Weights of a small transformer language model.
Size: vocabulary 7778, 26.3M parameters.
Architecture: LayerNorm before each block, biases, tied embeddings.
Training: a variant of Adam for these matrices, 438M tokens, 13364 steps.
MLP neurons of a small language model. Each row is named by its layer, matrix (up: input weights) and neuron, and shows model dimensions 213-276. Each number is 200 + 20 x the weight over its row's rms, rounded and kept within 0 to 999.
A block is one neuron, or neurons of one layer that tend to fire together. Before each block is what it responds to, as a language model described it from the Wikipedia text at the highest values.

Mid-name word fragments
L4.up98,192,191,181,232,174,171,200,176,184,180,206,188,158,153,217,215,208,191,177,183,194,212,227,236,238,178,201,200,184,182,225,217,168,246,220,194,188,184,176,191,200,224,198,218,210,194,206,203,170,207,180,190,225,181,202,180,225,190,218,203,206,198,217,239
L4.up342,210,214,170,235,216,218,189,196,181,200,190,215,200,223,166,219,198,192,213,210,217,184,202,190,198,199,201,206,191,211,230,185,235,218,200,188,165,201,180,185,183,180,194,201,176,191,181,230,212,197,198,205,221,170,171,170,203,206,223,220,205,184,166,179
L4.up677,227,186,188,213,260,205,206,210,189,206,218,192,208,222,213,189,199,186,204,232,186,164,186,168,234,204,213,198,187,211,214,198,203,165,222,201,221,206,205,193,172,210,190,191,184,201,177,148,199,196,197,217,212,216,197,215,222,195,167,199,232,189,188,193
L4.up832,206,197,188,214,196,178,188,196,215,192,223,187,180,200,222,179,167,183,224,193,181,202,230,202,244,182,188,200,176,159,194,192,174,229,212,185,216,216,204,196,193,218,219,227,177,233,171,204,219,183,213,187,201,183,181,205,215,184,222,203,198,189,231,229
L4.up921,225,173,213,198,184,186,217,212,241,184,190,168,218,199,210,203,201,217,205,192,185,166,198,217,223,171,180,170,184,219,165,198,187,211,187,185,242,217,191,172,193,206,184,216,206,205,163,185,222,225,191,205,184,236,201,185,207,242,193,193,199,199,182,200
L4.up1126,193,237,177,200,180,213,192,171,190,184,205,186,192,216,221,239,202,176,243,220,184,170,194,185,221,183,208,164,191,207,165,186,227,226,165,202,215,158,207,182,195,214,196,219,179,219,213,203,181,176,245,192,188,194,210,192,189,189,214,210,191,160,155,227
L4.up1318,200,201,181,208,231,196,185,185,214,208,207,192,168,188,183,192,191,183,191,193,189,187,213,184,225,194,201,186,183,202,182,169,205,259,168,195,214,238,196,177,206,185,205,222,198,179,173,218,211,189,198,176,175,218,194,185,162,231,195,178,203,206,196,218
L4.up1497,264,191,205,200,213,210,183,193,185,179,176,184,208,169,200,185,183,187,214,192,192,220,229,175,188,182,232,193,181,210,203,231,198,206,194,197,181,170,173,203,211,168,209,220,204,209,195,185,183,190,228,188,171,199,212,192,197,198,250,180,201,185,173,207

Table total-row cells
L2.up76,206,206,185,207,196,208,219,169,203,203,174,214,152,199,161,220,185,183,170,233,219,185,192,187,230,217,198,204,185,212,187,197,214,199,195,209,209,151,188,225,193,246,188,182,190,219,164,186,161,194,197,207,192,192,198,208,209,167,174,176,178,187,190,200
L2.up663,179,195,248,193,193,189,228,196,209,210,229,228,182,193,173,220,165,181,224,220,187,209,217,186,236,238,201,198,216,179,141,196,172,186,227,185,189,217,212,212,170,224,204,219,207,195,176,148,189,195,184,213,227,241,206,178,199,207,166,203,171,183,188,191
L2.up789,186,167,217,217,204,180,211,221,171,204,223,213,174,204,201,203,192,213,209,200,198,175,143,228,178,222,210,197,204,218,175,228,231,228,191,192,204,204,218,172,172,219,226,188,200,203,192,216,192,230,196,189,211,171,191,222,185,215,211,214,206,195,181,206
L2.up978,220,179,225,210,229,191,186,198,191,213,209,206,186,209,219,227,173,184,196,163,196,249,185,194,172,209,182,193,204,214,164,228,230,214,222,190,202,182,203,249,180,212,217,191,197,221,186,208,189,210,192,206,163,191,152,175,201,193,184,203,220,177,210,160
L2.up1016,234,209,200,200,176,193,220,242,161,201,238,237,162,218,205,176,208,220,211,177,154,211,154,211,216,208,194,205,188,189,166,211,245,199,197,217,207,174,182,229,191,200,198,234,199,203,205,216,204,185,236,204,159,216,187,210,186,204,228,184,214,207,187,245
L2.up1044,182,206,184,204,225,220,201,229,160,218,214,170,169,184,239,185,169,210,219,204,172,196,174,165,244,161,184,210,178,200,211,220,178,182,207,190,186,207,206,182,143,241,207,210,183,168,234,178,208,154,182,213,183,193,199,218,213,224,221,182,175,171,151,224
L2.up1398,199,182,197,212,205,206,212,212,158,208,175,203,192,209,191,221,182,231,205,226,210,183,211,219,204,203,189,206,195,215,220,208,215,179,193,197,170,228,212,180,212,230,204,255,171,217,214,178,179,211,211,158,169,237,188,211,186,199,220,208,155,175,183,212
L2.up1495,188,184,190,222,232,225,210,212,200,230,218,215,208,195,166,209,173,204,194,192,180,199,207,174,215,217,166,189,232,227,159,190,209,186,206,168,209,214,158,191,159,173,210,215,192,201,199,198,182,184,174,178,176,239,239,199,180,189,203,210,206,186,159,189

Inner parts of names
L2.up52,187,247,204,195,213,186,211,212,172,174,187,219,169,179,219,163,204,195,187,203,223,180,225,218,218,204,194,207,180,221,200,159,204,167,222,212,175,162,214,163,199,182,217,221,175,194,190,228,190,200,206,188,183,149,200,191,227,185,199,184,162,195,218,201
L2.up111,226,226,208,212,212,213,168,190,163,184,190,242,173,225,185,192,215,157,212,160,187,180,199,186,155,189,200,186,187,246,220,185,224,221,208,198,203,188,196,182,182,205,233,214,153,170,187,197,227,213,210,184,190,228,190,190,187,200,173,213,189,192,208,207
L2.up573,199,186,218,210,197,197,182,188,207,182,202,240,204,195,164,185,186,203,180,170,176,196,213,212,238,212,179,176,184,163,185,184,220,153,209,205,178,213,200,175,218,205,195,202,198,217,212,198,223,201,191,215,194,229,231,225,159,210,192,226,198,216,203,219
L2.up623,207,185,229,205,229,174,199,201,215,206,223,219,176,195,209,199,207,167,189,223,210,138,194,240,210,220,185,186,155,194,236,189,205,214,185,152,198,212,215,167,190,216,204,181,170,211,192,198,176,163,204,194,216,201,217,221,189,200,225,216,185,186,200,182
L2.up917,214,249,200,227,230,167,215,196,200,196,151,238,192,173,168,174,178,189,233,215,191,206,198,211,240,193,170,196,170,223,215,179,152,221,228,199,175,176,212,230,221,221,164,208,174,155,192,200,156,195,225,204,171,161,223,260,205,186,219,164,199,234,227,155
L2.up918,250,204,201,206,193,186,196,196,191,190,224,235,170,231,217,172,156,196,217,200,180,207,210,204,242,187,189,173,180,181,228,171,223,180,195,182,218,218,219,183,203,208,167,208,168,188,195,185,206,224,198,243,194,248,200,216,214,183,204,170,229,196,197,218
L2.up1108,215,198,178,198,178,159,221,173,201,197,199,200,179,193,220,213,195,185,189,212,210,169,219,195,245,213,158,205,224,196,206,212,216,193,188,173,195,221,213,195,210,210,195,200,197,191,177,233,198,183,173,173,210,231,211,216,203,214,191,178,194,195,196,210
L2.up1345,221,216,199,247,202,189,216,197,166,167,214,224,193,174,192,177,217,225,190,212,192,164,204,223,227,202,159,170,173,201,222,211,222,183,196,212,185,200,172,197,203,216,181,215,170,218,197,180,219,229,174,156,213,169,240,200,182,209,205,197,209,191,200,195

Mid-word pieces of foreign names
L6.up807,247,237,217,209,177,231,184,171,138,175,208,186,186,210,202,204,196,182,219,248,197,191,173,171,212,207,219,228,175,222,205,207,203,203,193,183,206,201,201,231,200,216,213,137,221,160,215,185,206,183,238,184,204,230,131,199,201,188,224,211,206,223,187,213

Space before numbers
L6.up672,222,203,182,183,227,157,187,163,167,193,178,180,203,202,211,189,169,156,190,208,226,170,227,201,212,212,194,182,172,204,193,220,216,198,225,211,136,199,223,231,220,222,199,184,159,222,191,190,206,187,210,194,238,213,198,214,190,205,182,191,198,205,207,243